MLP neurons of a small language model. Each row is named by its layer, matrix (gate and up: input weights; down: output weights) and neuron, and shows model dimensions 32-127. Each number is 500 + 40 x the weight over its row's rms, rounded and kept within 0 to 999. Numbers have three digits each. A neuron's up and down rows have the sign that makes its largest values positive.
Before each neuron's rows, "fires on" lists the tokens most often at its 100 highest values on Wikipedia text that the model never trained on. A number after a token or word is its count.

fires on: "==" 41, " may" 11, " also" 6, " can" 5, "See" 4, " to" 4
L7.gate124:613480488514472479475504500569506464535522489469498550555502523478542407466505488459545536468516505551538461504523448454561472429491456499518493491504442510560527487562407533509480465515529537509485496534516536503580403458494495492530441486508486522544580400514522495552473574441510537525
L7.up124:495472492480496479538380480445433510450471523453515509550567489473489475598463423476495478520464446483571455433493462463501481500458518551499540557562552554463510511506448530456458385547503529421513531477542528529488532492545448497489515534414555466464526455455502433493470512470517479466
L7.down124:563552501442544557530469403541596486512498514471479471550484532463505465436500481514444432517456481501579508483520560470466480428561477499484525482487487487487482440516534533472530520451527467534553518468502531501516514501489473510472521476486466482530568477515419532539440485532440543512

fires on: " N" 19, " C" 15, " special" 8, " research" 8, " Special" 6, " Episode" 5
L4.gate192:517436474609485543532463497505568406463446552459549517501543462513494544477500547427563583448506565515530492471515486524500497479508497531507504463487491483457527527514504523486491508478568487448481494477542554518559514523555532566498496503498512501499481482511506537383536501519526453449
L4.up192:490505476532485470501476477503526505460411498485467521562513521510524522443466549507536466533456532570506595508467507491480503541581482460429489546551482560508436550445548516470483416526578466436469505541523531518430500520489544509473475449482533459488535490509529545447488500496502520549
L4.down192:450530539513466570508477399545524473566489547464484507488496464452461530485472504475586456491507563471562420519517503540543478450446520531516577530402543532473504531527437534500489478522526498519492523506427529504520450486498494546491481504419489538530458464488456425529529407508505409469

fires on: "p" 18, "20" 13, "ik" 11, "ic" 6, "18" 5, "10" 4
L6.gate323:489503507508494498513529417428487428576483462484542481499566572456511501483585454502485474493579497477467550475464509465435471487487515510581487443491549481491567443500459453445469558548462563538475485497518467472515533477551509464465485573436475475510504483478495501469501429455477470482
L6.up323:499482489469529440492533510563470537565525528531462524489527475550527470517501442572451399519533462440477499505548557510454537482474512569482474531491505554506531562470576475470556473549503491528497587538569455485484572459564478461551503510544582521459541509462580516522516505527484494448
L6.down323:447570420460527532477485595473541482441493542487524544447458512486430483493464462523582541520478472583449480488501520553545588495482507449525515471530508485532445503490495563489521538405506440483497414562479494502511557482438524491472481540524516490467456495527446491527421485487490501530

fires on: "ic" 18, "c" 18, "iv" 8, "t" 8, " Nic" 5, "ac" 4
L8.gate311:457540490450420473465436535501489477527508593481491512467506521495495531504482477466557611512532535441431510561496461531590501491447536466443496492467492508478479479476551541473451459458496478549537494473520447476583477557526546524476461476486519495520498511444582505466578518545525496527
L8.up311:518515510486475509529513498513519541513518417579541535458524446588551512535446439556508479515559482429454523531482532470561450595506547438490461486500448509541389531512517471527524488530447430463508501471504515546473544490453513461508457482560415514501470469498528550543536566575504455531
L8.down311:475485504515492542548449461489541441514533559405515480495521573388490481515554489427487431437450430476521509502547471520529507447476449462520471541481514468454545462513576489463488489543489541492493523613500520476468509570510468477491426578477515480505449569534422487483507486402495495486

fires on: "u" 36, "ong" 15, "ing" 11, "ang" 4
L7.gate84:522538473522473494490467502489504573470541556455477515541520421538509502569484457534549461474538463499478487523396459544481478524512536538462466584516482515470496526442539532424537565526464442501517562478480525526534475500504504475402500557457483460456478539477529425496532541455452500489
L7.up84:528505481573496526491440523497542478488507534460493410539531486529447483540491406477539520518555510503455464496444422521542498444554541478479482583515502557444518511484498501430442479514487514490504476518540526499452455478505433475478456410450415396531554501509445455508454503488482471408
L7.down84:475509500454534536516399561522452507439516474493583564526439493495525470448543543496504569447494582569494483484539520422479515466487502526473604516446526446560508438550449490495457544476586530585488524515480437506525498533501521573522472573464507519481537466560465475476497534518557532549

fires on: " (" 91, "(" 9
L4.gate265:549487493482482523497529538432528465521478495562466513497473544485501503539537456451487522461464509448499537493496494514583465450505475531523495488496594527550474551524524497455556466487500546469476465461509458417538497490491519501454441469482556445539484492562599517583492503463526572485
L4.up265:533554470542432494498488498493501520499420498562495515478530565509504482468473467454485543519455500492407500475549518486471475461528496494510565515543501507451497482584440490487578452506487495458502435488520450474483492569440581549495475528524452556593562535549571558481527508450551497504
L4.down265:502461499536498488590473733491523532490470461532508477510532495564552465572481513455482642532495510350560515535504452534476565568518523482473499548488526539538483546420541495503494516488444486431487527526419472555512556468528515532461546424498515501532527468535521507452498458455465548466

fires on: "–" 38, " " 27, "\n" 8, "19" 5, "20" 5
L8.gate207:500522477494543481454530423524503473537523584484407556541535507491431508529459481476523458490462524485524548523427508481482463531479528448590511465529447484469493551496522490517499463496487509490509525495518521518460463442476488537430506522435464465536524562493572456507549534498533583463
L8.up207:507471488511511547514444530487469474450457527488538524541462556539519469466455501374428504519481429470482496505476447495477507461446501448467532545493539425477511562444480479491496515493525474473507563529520543481553461505427508536502563504526462532534472485538518542471602550452458507498
L8.down207:563530533550534473441472511464467452513502502489463476466503467488547548490500606520544509546467427479526537490565559503550551482545556477519543470528404492521550333483518495517455453498523473522474547496501573492465541416467474527484468525484473529430508554502489494458489530555543481485

fires on: "ag" 30, "c" 19, " For" 12
L4.gate22:495543561521502500522494504464472534416531514457558515510457558455561502513511500513522541446549493454491576525471508499535489514470595535423508527538447473500480460524450533507497502498465471478472526548442486492526425497456492461576526490573473445475531492547509464516472509447461530508
L4.up22:542512465499482528585505477464529498530431481537409534523478521539473544465435490505442475499432496509500501517496482496516421513532485537517530479506519476484492561451536468540482421536428522501552528498508481521486468452526476506513457473442415446439478494423520439438555555538506490545
L4.down22:557579575512458468455417335514448521493542502471551443568522490448584514466547522494509372515484460450462501431447450545474550478483481511532525517508504480486520465544520558550502533453577492511493477534552544538522514494548432433536520494512585521493557499478519495528507515504456515495

fires on: "b" 21, "en" 10, "ar" 9, "ra" 8, "end" 8
L4.gate120:529465547541526534426477461562529430411524490471543462498491505536433543476523508438425483469497507506456533481475535509572540484562537533461476561503459471476559468488599418501502509528543470540539502542520474460472484466533433614429464503524509461526569422499486443429526450491565508479
L4.up120:487508537517540505468461564495483458450574502462473498485513573456495516467560457411486525563507543526545505487432477489571471503530475535532495483494504499606519464516513534524497425484504460515543463531475499542505499510500551479466452480587478506481596505532495498518617446511476545448
L4.down120:543511523448536489447585388521551513533454527504459508504426544520501448502515511512531550421509475513450521414572554557515474505467480592517557559466470516428497492547445376452494541454552474498488544493499500461458579482513470491530440483518497505509493477505542511520453477508562486483

fires on: " '" 13, " th" 13, " Car" 11, " Mac" 8, " McC" 8, " Sch" 5
L6.gate148:485557538519443454439479515522505498445577481483485438472463489538512423533502444433501493498473514451421441507537486470525526485504519486590481511541535499428492552548485521496523508434500520495527505557533532503538532397522551581462512494567463507536486497431445505457480552451519496512
L6.up148:515582492510478541551505521534490560467477426616501490582508399467587479500490475450486494547522521504531474452479490470510504468583498460547573497497439458460497411525479531479516560544527545457498442474510556478583418472493569508455559437497524480489499579457458517520562536536525508523
L6.down148:542569523494454539421521431434512424527423478477459502472544554534480502520466564487530448429465449467496455489513517470452458511485546408459523452559591475517495489467558480471436490523508456495450522518500468487565461536521462493513469507462530497481547424546477465514471499480510502487

fires on: " " 18, "20" 17, "-" 14, "re" 7, "–" 6, "19" 6
L8.gate380:524538464457490474512537471512498510511531460546448547492491490440513496452584477456447496483477486540514468452428481442482509508573507494471373545468521497360513492515530473505525529541472500489511481556502450506459528496500477508447473606495480510481561514462461521481527431504502478475
L8.up380:459511517449544512410513532442533520473515543525520468519451569492470451503475553412541551514468578490530539515524493468481466495511522519507480527500434542532511509476470484555485458523488517552520519466449487512392511515439493566490559543486504513517505448522517480450428457542508524408
L8.down380:425504451455508544537540511526483547553481491487453438455526537450530540570515474485481526500491430455510496498479490514511468436497461489452461484495487471465517525468436504526519467525525519521485523552524490504511555498465493521523460588497496510449525512498465548572568488465521468502

fires on: "R" 19, "ar" 16, " Red" 16, " Far" 6, " Rock" 4
L7.gate278:505448486440495458439506506502518495516598506496486504472492567492484451410516555502557499483505460505441508465470486527552444470547530555546508532464474537472506508520511519511496540478471491477486510489433483453436538487498571418518513519562422521548523481578491476505516416485432603507
L7.up278:534487483508490520460498513532476512441549472514454480485507499531492529553478517495520531444548503537449484509493576553505484456444487444511549517529485506406553521593526527483461503425501483518408455456506483454465502482486517468501566515525417512538504542568449459548518521522459579499
L7.down278:461463535501524440538487548466531501495425494449472560549498507531584541561516447436479679510505501521530507467515575501500473469507479583464509525503488481554530556472520528462550481522582513566504514517474527553544451506489465501546460437477518504494471476430489421484477542510516423491

fires on: "u" 56, "i" 27, "in" 4
L4.gate325:459548508517495478468458429438487491487549510483479498490531454522542485527457466439529474364406532506444523551543607439558493426527521464447436541510517487492535485500578537473592450478450544450499507511528524540517489543476497490480461534508470456495500397475539480527467443477530519508
L4.up325:492586547514513556509509471533483521581471577450479479450408519537522493482463488544440462445506524502481479512517542489565510477505490510462548449522453561566486466516495589535480561538490495502567456443558520471465479473460467565539515477521440504554545504482518478522468533461488437490
L4.down325:473460470446476510462498584509457421459492470528462499526464507513548519499471525447460500584569445513494496478488471502471469483479544517566463505539511519478450468465490526535473559602550521531464519459481432475490538514523489443485484497463518526509502527522480511494445483452464472542

fires on: "e" 18, "s" 18, "ate" 12, "or" 11, "es" 9
L4.gate346:451474462475471523510524459548513448410537546499499539553510510479445554575501415505501527495498476546491532430487466532474441464465482443421554500502495515383464550496566484465514545460465404533473485485457483556508411454509534485499484537529525493436469589525468391560496523510463525438
L4.up346:536505514510450543469479498491485492545551589480458522595527545504571522518512521494463478475510492498517410480505534505428465508432489534527474502463499394525568436513420495521458465434554527514565518474461503452536525504491492454433482422475499462515502483470586495493473496458457429502
L4.down346:571414524508520413503494577451542508498472415497565522395447461486517497429497489517581528481467503539515578484474472527467567507501553497519526526488493525531443486504547533517531537544531503556524491600472520473477520517507497524535458514459451455507492451535510545480440503535475572501

fires on: " W" 91
L5.gate429:432478574541527509504461462469581467503521534488441456581469470451508478548586447506463546510497518504425539554558456563492447490503483527490484560564476594491473449423447447495444478488444441464465496489457542487508450540475493467464554478507499512568470525438487503554546469527528469458
L5.up429:502505519517581528489514518536567489486492412501448483486442489501509477550563427499493540467493479521503438492429514444508401437538570505549421499499497554556517518456479527541488566467441549505459466457450502508516562492511516495497482506469488527508527467507439550559552486453498500476
L5.down429:487466529437526424448518456488468536465540468499512483437566519480544531529445541533433437451516488447538419489470488450506521498540468541491469592548450514495487417483505436499509494478482450460504545521488492528463508474516473581521460505528517530518411509475459424467522489477446461430

fires on: "-" 32, "-t" 10, "-T" 9, "-p" 7, "-m" 6, "-S" 5
L4.gate44:469551499511513506540463453469497478465540448499509544510530486490551471499464548472551511523527563468492475517491518542509529504523543451524519533524468475436471466451399526486521517508465503463440439484531525463486500565564414503525440519501569455448525489501410484473486538442611536556
L4.up44:489454472486547488503469457446570533432518507462484524584532543460517524483513488444525522457481525513436505544443501561475569469537470478573510555536486521464533478476508504499393410535483508501452560496483509496504512478490490503470536512475539435488495525527455451550476536442542512495
L4.down44:467557461531506549476514645562455453521505501503534485498457452503519493531508530509484621436401473491577518437473540509508493521500525533494446497501520426494468489526468486500466477462560523496521454537555484516553524462455499507524505519490486535557540448469599538451572445446531433447

fires on: "born" 26, "R" 22, " –" 13, "l" 7, ":" 6, "til" 4
L4.gate144:477437463422468468493560438501480449443409558533497441576503523510537499506479576532503467412549509508524433490551457497492498532533525527459499466515467471485459510498490421461496474513519536487444534479458435472529524498485460528428513539535479527483527483542545488557408462433444496541
L4.up144:497496577531553452408475496480531504489484509574531569490427573537450442443498453544595496496481475507496469501475420533587461496591555458457475530453478513452479594468486539474472446508563552499493485521475511497481484483466563534559467468478518550483542510557526464512510522489478549420
L4.down144:522583443456456565594530560470486511494464511448466541440459556512496485490497500498502459467524558444521499475536542514500466480542507559444497465521501448548490505460477513464467513424477430468426458514471421466531532428525511510520503495486500522553481440456508512452500463503483559496

fires on: " v" 23, " b" 21, " ev" 11, " im" 10, " V" 5
L7.gate347:505522470474540503506509426508463497510509559522565530485521486520498528397580587454463498492547562551487517489523525498453491492508465524461528607476436465509464585548499522498515474485449422480505458524468423527601462492567432452474531493458433598498529472498502494575487444446567453593
L7.up347:489508513390501472505528556487475512478430489532500545560415533480487503448499555533537486502503489505516505489512493444444480607594509534469463513479535459433494463451436519514530464496587558485505505534454518484505520439501479513422419547523442594528527518502465497506460446487488491502
L7.down347:456489535571455489510484349546487580479416468509540490416424558494512470480563424506497533560537538442544553535571562544499505491633559569521575537497472485513474555516451505469480478484466511537509484498495526513493478538484491497480484439436482531492572418496507437499480566514509515482

fires on: " it" 25, " which" 20, "s" 18, "th" 9
L5.gate347:423465531467591508458536491559462507506451485603528531513520401490518471524501482486528495402509490504523475552483537544514441564520504493500462454373538531466408535497458437483496430509540476497511515525540482571545505432499523497530460504449513480525553495453513475452456512517524522549
L5.up347:507601486507598556492474504485517525572570424512468484481574434519495493531531498485511493435463472555568516460499524511449556483505506474538554476506511475552539491449473527420520451509526463531504466462532479541539432472464444513485455455532487469527481485485572460474544499473429453460
L5.down347:495511490580508477467523518481514583421444495514585561522438564451481562508502602528469452523556509514575560514439441476510473565504505493500511489508416531468481485516499479519450515502463496565556538524509482499597524557528479474526548478544495530498571517584481544457526530585500528470

fires on: " or" 32, " |" 15, ":" 12, "-" 6, " o" 4, " and" 4
L7.gate405:477523504542466504490453511517439402496492433469486532520497526527519501427490464511539478544485520499559501528514494505484472535533568546494481529421482483532487506559467506548523523536521512517429490463501545517490465496397497549555446534416448525435552497441573501503428543511445434525
L7.up405:475473566498434423481513485507518575555451428458506519507446508519499413515538553415556428524384498448522512489544434514540563600549484472482410535521452483448518548469426489517551523538550523469520522446469487473470451413453526533524495518467528536470525576509543489449522450459488441478
L7.down405:472555531472478547429539426452520484453581552516503471511453477532457536507396521531530602488534551476499432469460528485458442470384522498516516495516498559593505509489506448444449485452469540520483445491472523557432530491515483456515566490545519514550490488500519483524520509543434534535

fires on: ":" 26, "ro" 13, "os" 10, "st" 4
L6.gate369:535563547481533480448427446459447587522501574498431554484510505512549511505456501429495423501522536472412414513529505477476434440472439520577516489467511481449463438492464523483517538421519419486467532478481505441465567493536498509503504620509472499567468500468567436558550488374501516501
L6.up369:444521507438485461554461521540539470532604520525435493545533452455539494528578472450587478466452572527519537521487446449466536479451469464451524529477377435488506468515537508501564449495542482494495501495522567509502542494500548531495530499471476549489495512504550513557533405476498425498
L6.down369:508499456552540513550431553482563471582439540485393517455465509544585487461483469555417446536535523520478466478489494516454478455444610473564454537504473477453486482531452497483496518519503520493544543477510471502551453493525482481490479450550470573520502391461499547467494520449534542497

fires on: "s" 28, "ne" 13, "ine" 9
L6.gate235:466439473513555527503461484578514435475560586583518519433488446528461434568528554495520470593464397563473532499469571509485420527504509459522543534520547537487528498453454508479510523484469531462577517507459459515527483453480462560470526511439467473438514577515514449556517530558445539446
L6.up235:519409520549501499529429520483541519494525413452552509478554494437514521488535444432508425522503489503531489479493580454511505529488470550528504512490426527487570455540403541446572502557551467567555497519404500475465420474513483444473533516486472515487558537497479486587488499511440501448
L6.down235:492520422424497470476500558479521529377566516507546508535502549533529513475501558516504528511494498539531503515462421523496498497472518469458490455503539485491485519504452522590482495467458518556482415531512547539531553486499495477517508460525528554503503470529539503426422453477534449517

fires on: " f" 39, " n" 9, "f" 7, " ch" 6, " inf" 5, " " 5
L7.gate372:506549506444461558529540481472518474592506491504481484546552446536492547502468518510434461464524515499466610528454539532483471479517499526499503544522449451436463521528517511536457534507420403457473549475522483458476514446583520479501505518553587565521540458510527466560493484451544459525
L7.up372:493500472510466515470550518487487491489567518481423491441444453573577483502523529485430480501507516487508448508440484509551542519552525505414439534471531511498565493493496550553483568507513518519553389481439500489469538514560513576457407437497583467487505551544515485530498431473503449556
L7.down372:477498491477547514578539467521509580460475546450540524534467489541538506397489483478523544516497482496421492417494523526570482490452461459493418521561516469492538518462496498539511477354475500491494472491470458503491484471476505418518499526505497547464510435491556502457503543475493534521

fires on: ";" 49, "b" 6, "R" 4
L7.gate12:478511498445527488440489502528443430472532465532446488481517538514515489463498543407504506526544463488471488526538407511546477519529494509511499547416514530487563504459517456526465513477503495439422489462498546487548487524498592558530457416505563497577525538451448530538541520486430553469
L7.up12:541486483469450486493484510419505457503568617480454482524502518492542465470517491492558479492490476510451520481482502477515442500478440460438524466528470452514534383450542480454488486455505448468488567489512473474578516550515519544448476498555528514533451484519483505507419469554396498511
L7.down12:479542490474511532589481593491523590493460447526536505505431550481467481465470503494438599467498471472576483547476497473438581524520504489459536503500516517485448534461492510528503466489528573564559431507531534543488489478545504550525498485476516540509510482487543467519558635487501511535

fires on: " " 59, "–" 20, "19" 9, "\n" 5
L7.gate258:469487495529551542422528440499510529477528540446473545546507479481571537517424503459546485534506520483509576461513429494515488540528505437594533454505491486439534494498490501506450554487494490529527549475472485403525544431509470564474509508454497470543514559500498459507356469503472534544
L7.up258:488469480491520469556477496445537459463505529499515552476499566493525459527488513538502508483433513498525559523504508489501482506517543513493475531542449451496505447524548527609543524459405438527496497524524552598411516520451521491493532534521448574497596429500528515512562513516507482544
L7.down258:515461539459546476498500483598501482505519542494435535523493479512588516506432508517558441476478488461466475517482502427504556520479496519526507577503474443528516473546486499532464475592541521577445543442439496416521522460452465486464533559465508391572511493542503433513491528479464488533

fires on: "W" 34, " W" 30, "w" 20, " w" 8, "-w" 4
L7.gate321:433468511474583480445473436540542458462499499506424538474473555517488550525514524572446492525476444522533460495430487540418476491475524499523484464541487499536524582473426435519513501465463535431418474528470545435500510511482435528463482535525510454533503571507450452477479459459491500416
L7.up321:512511616494537523490532496471514482477506485513477474497494503478477465516501459550492473563543481462490481471495387496500485434550484436537554561487493518488518491471532499514555483478422437412551426463500548472536482500585494430484468432477552417563506496494547581512460424461533450491
L7.down321:489474529569498551458512495546454498455495466487524482487463460488504529469507449477526534447522456499500491553536506463544528482502496544514493562556476520537458514449520461535542541433453507500524577523521460558488448499488465545542515494504503529592419524447555499500463405445496452464

fires on: " (" 23, " does" 11, " made" 11, "'s" 8, "===\n\n" 7, "\"," 6
L4.gate11:497492476519475451491527514521544422498523537511482423509489479467456444531451479485477491472495516456555564492517443551507505452487492489584456466515526452436464524534500566526439429471540507481493560436455518506518440529484581525510533496438507513468514467434611465523476467504525533552
L4.up11:461456462501458433506573531437479473445519489471538494467468532446531487516502600458508553466484516503533501584508476592460428510454462558561530515515528542521603510564489457471457489432471566480469570480483547531584458564476495504484491500470482561521506535509540505468446552558521527495
L4.down11:603511533473512550474492853501511521514461495512559478508487504571482478487538441527509574553474516469481500463474558490536526476501481515515476477487483435542465522483480455518520499522534482474525443496497542488512533495474447504521565499471502401558544473533473494526517505494475591475

fires on: "r" 47, " G" 4, "z" 4
L8.gate205:511471529513500570467543405427501466569525498463512418491550489508577513443511485523485461483433532478448536547529522484521489500473472531519503527486575513485502385491506518488472474499449476499501554545527442501437578520535572512456464551470474516549556492454530442556483454548477566487
L8.up205:481556520561488476543543529541532422517505441529531450482436499425481465576486514449496481480497475460542498551388481436501513451525523492535483529490443499542525497510529445471478464451504493408474455549484472512463501511536533507607487489479559495506444511521503530529514507474553517567
L8.down205:505380454515466536486453435587465452502446570510408523512499526435513557526475513535504452508461435510519486559435507493544578476448496523562442518521459515528516504480457565498491483564526451546452545522550528485492477488476451482469430523469491499456541545492453517491491532434433545490

fires on: " under" 22, "es" 20, "ier" 8, "al" 8, " Under" 6
L5.gate373:509503407490520511547473505548544531506542482528461481501521552463480476406560451468476527489600377543527540553457490538456538478521464504539464472492543485512539533514467423497488551466490505473471468482532491486511433505498552566543561464542470492422498468535456525555521516566452519535
L5.up373:472468485526511422445488510518533433532468542485508518486547472449427561511559464472497531522568505453486476560526503554504437523438533443535496477503500459482574472444544380435443565522463494533502501432467455450535482483519572542506532478479522528456461555535522473532546552526529456433
L5.down373:474459535480465513548496583498431502489432498484585531529537508490550427484489492484491590470496553544484494512486550438491515506447505477479534514545522467526465564493528521482467462516498461435453503571483564473482531519470486431459498579543516447592526471519519511510469531409487503520

fires on: "a" 13, "ro" 12, "o" 11, "ag" 9, "al" 8, "i" 8
L4.gate80:487518483477508466525456494518487525494528549436519528462503495526486432498557468468522505458524458481491515559526509416522518481522455470545496551551576482434513553525581459563445509459556517510504562510503521475535500468497531546470457497499471453522492433478553496499464523468465486447
L4.up80:549578512479484535454486501567475466489519504468542501442445493546525443499525553471453488508463487550467541538477495457517473483501556509414495483446493482481519548541559526494475451477536516457549516584568490482476534558499478535448586489445468482523571455483523549527491513456601483546
L4.down80:452552570515495488534481706510544517513535476527427505511530558437516502564469553533556476577447532513548532451476471561520505497431539501512434533475493483509513516494506498501540515540476491630529533488548535477446473534536512502473518430486454476542598494538544563480465479527536461486

fires on: " ex" 30, " Ex" 10, "Ex" 10, " sup" 7, " em" 5, "c" 4
L8.gate41:475491506490558449462511436490511480559558549475470537492524464456520461463508503491421539564467505457460506410457528427494533468497517506483524508473488442452526544563479483513436519572411445545478457450455514616446445467497471519442593499549545518489509507479465571516391517523526555441
L8.up41:523433483516491402443470483508516517534552579493458446448518522491555452521489537488530445477497465492473532552501487489507496449462535444506424480481470518460467555540492451516478540548511531464494477505448457487519570473470500524513467596437502526517500467556528524474529448536474607481
L8.down41:503551519460546587558496490516531516522520462486509491572478441512530500509476462468457494464522539492556464450541494418442541509518438519490544497466503531479534473558497447478543526476431527440502576494525481492529481460527524478564467551497473467510546527503475534509494516486564577489

fires on: " |\n" 22, " W" 11, " H" 8, " St" 5, " Sp" 5, " T" 4
L5.gate311:505422508504494469553554465516526481483506453522505492528537482515530514546505466566473518517479541433503503556486462488485594486549494499468554538586513434530519508495453490524450499553553434497459465460536505492535482486511516518483549505499472502453515538519437504534514488553517499516
L5.up311:528486415537574608497533461520496490434489566493499433470498442453432443548526535460475524519471479462507545485482484486499517442509519529571413558540517436507623477502443556543477548484495418522582489560537584499589469469544414489452529469494454514523516490527538547576493506485503472504
L5.down311:417465523479504444450454561500430493502509400515530504515412416438536420583538470476500448523495507448446527463500424474457498495499468544577508434530504455429503438581484439509476476442531575535456494536484448510473487544429534505516547510481456539543494439482484437458483499445509481498

fires on: " not" 22, " /" 10, ":" 8, "st" 6, "u" 4, "az" 4
L5.gate109:440637518444453470480466495593561536509470525478472515532455530454544520498482489380510460469454484516483512571501471549423460524520394523523537531453559459511542449593464452598549488439496485467545508543596469433523516505488454516549557523541523524532478479486453447523489513484519513465
L5.up109:524520525467489548546443496497471466521508548484495499552490548488479411465487545448508520452484425479465452552495490513510475437494455509461552517496505512398529477516546484466529467428475521505554527531568550524466441519539552475546483455472439470486553480491523443516490582399447473526
L5.down109:460525476579458460485515549538489506492513475492533529506486496480481493568502468532467543477545588459475499482554573524544576528418559476475518492507464475526562561426502528515523438536535522405400467520456531449499537413521528521507556550534527547473491438542517438467544480540537567587

fires on: "." 33, " " 13, "-" 8, " un" 8, ".\n\n" 7, " vir" 4
L7.gate429:512516484492455542531528612501563468475462481533465499504509537482522471501416456482487537543486571393473524501436443519582542516477530557497546459431544561502538486481494501548512483504487499451424528476524503470509497497495465585460517491544436562542544465510524519483524468426550466504
L7.up429:467407484458463496534505454484504454485487504520327454492504474489549434456564522489503433480441549437493526439408430458554526473552549496545479526567522435437538530488464478515529511531536499474402537483455492506464533467499490500457541500463510493477551411428537500505482452417527431569
L7.down429:507545535491527457476456371481506553514531492419591524539449566490483504478475521537512549527522520573498452519538584502461507516460532506552486461491511550499485470494516505424463538481494507538595500521515543531492516546529461504557497502503546459476509533602520474491522463541464477498

fires on: "ang" 18, "o" 10, "ui" 8, "ong" 8, "i" 7, "iang" 5
L4.gate109:476493468503499501514486423548527473576501490490480421415564508502457489478512544462511484456501481517431544497455548453434490431509570547477499518511526528532543501454604530485529456472554508463499466491547516491560490638524455499455557544518513421517481489479534515452428493483527479490
L4.up109:482494444515544552545485562454510489522561564489520545465458475516448438528464556448504526463488484523432465527449507553547571480516508510466531521473554516561408523516560498507562553416500524502524550549568477418469447544516451443504611495418436504558430480507520460544495486517428466567
L4.down109:544561502516536493543442490528547522492481490487495441492555530527505500499451461526395481562497489495509527444483467491514511524487488517462534539542537564438560481599495528441438491515485554492486502506478482485527485521454432432506461480476515526492514495503499461561429509542447497468

fires on: " C" 30, " c" 27, " (" 7, "ain" 4
L5.gate100:542525605437470560528521516543486474523411510547464552478505561491409548541464484450482487443482528473480439466578492494554453469455465506503511459566532512579475493454498431471469488484483521444488449462383612470584521488465490511459445515469508425579471584524505525502557444502497477480
L5.up100:536534511582511503472491527503505486451397480486480517477565513480520434485559520490471485499571606560449362486516525520444580489464484492507507510546420429498510499568486544498477454571480456505504543488479530513482420440478456514534457534516483474554536451452471459479482494482473423445
L5.down100:441431529514465441432468437445443482523471463552501523461442467556536521573409490513537420534481523448516544500470462528493444494499496446545505506558479558522497520480542499567486559473522453499523452557586488535461505570583536515421468510509512514498445520555544527587484487503528533487

fires on: " L" 26, " and" 10, " w" 9, "," 9, "-" 7, " " 6
L8.gate248:468543458491508584506485504479582583468491514514501569418475488442559492493453489435466489453547472502473520494481423562504503475449495484521519572456494545421478440489533423477473496480462474518539477524522542474436561534475430545505447521517548539552485555476482520594535478497492537556
L8.up248:466520540464458530449580507537507418490528420502536493543449464499510423441507438481518505566516461534497524482513458486465534544504511503497453519466495482420536435475478493446533539512487534516475512500534454552521547523517449578431478486475487511488483490500479461503437448483502534393
L8.down248:492466526532464617438473451485459550474426497515463466463515523512513520514426497530509441510529533437558496525469536563485532401577524469476511525493520510521519503563483433498479509517501558453566506466501439554435483518452511439459512496600557518481521555444524550489612513534543494571

fires on: " G" 63, " " 23
L8.gate96:476469459513436567478510503442476483446542487523471523494530464566535579481458548432450556473519595513432494537464529550463508465481447634521477544499506485523493542504460470532553500461432537558443515479581477501470506430483491519511545557535484556513538465484575428482573584475528439510
L8.up96:505523476556469504532502499431493499439499533617488476495431530488505484492492526478470535519490534444470533538480529513509491446601526512451463492543459519542482499512466458512538550508426537485523490439443424456504531441499483534528463517447502545530566481545485574485580519519595454555
L8.down96:564568465501561489453478400545497486530480502493504512501554549533476531523497558517433400449590440498470534635494506519533449554473543470541470499540541490482469510537480475463485507487479470483534474479496443470497509469446543422482568437457488457469531533490520442477468458429485516429

fires on: " V" 41, " v" 37, "V" 15, " conv" 4
L5.gate332:458443512484566477510461465554492519454531508547431512430492460467548476474464550533473457510571431513510484492576552535437479566574496473496476589543399502468522533517515517525502528511492481509510520524493538463445507424528496480429460482490413493527546470429550459494521498450512448445
L5.up332:481490530518502540447456497519490448450435458553545513537440539563503559493466557551536484558559513527510558516539533500513488530537522484529540595497464482476577466525433465490496520535503509531512427548424528476565552421466516528462507509456482494482530485457444480527478475552483494416
L5.down332:483489545519492493505460430519489539464533482419536544563468471502549467400553454527449447479503555546520494490501454501485492558528499569471458440484437561501478537561494509550490501525471516457442523484479450507461439416543522483536432384461519496532481512484530434482476459461544529521

fires on: "–" 30, "-" 17, " –" 12, "/" 7, " -" 7, ":" 5
L5.gate118:509468462531456458541571588520496457473480475562568528465439546506423474466442453432445522530456600507599542536499444504555544481466531559503562531458550441528450468536406453514494454534503479508505512529483505549507427517511500587541496464523436469536555477511517459532539480462490489509
L5.up118:437503475438505408499440499649539457471522530475511524504523511559480507512479450531504480566401484537486461503510497572537464538498536519498466529455436546525505556548547518572443458526525513518542474502409451473547481536469531550450585410472547529500533497529474543542486499509421469423
L5.down118:462572527513417582489502415374440561471468434454479518473527529465639513500498482469497438478511522416475479540565523477493473469424531484492529440444524451441455451475472523439603509462455457491512473510553521493490530477465494448541495570490482497563502434468504480499518516495513494553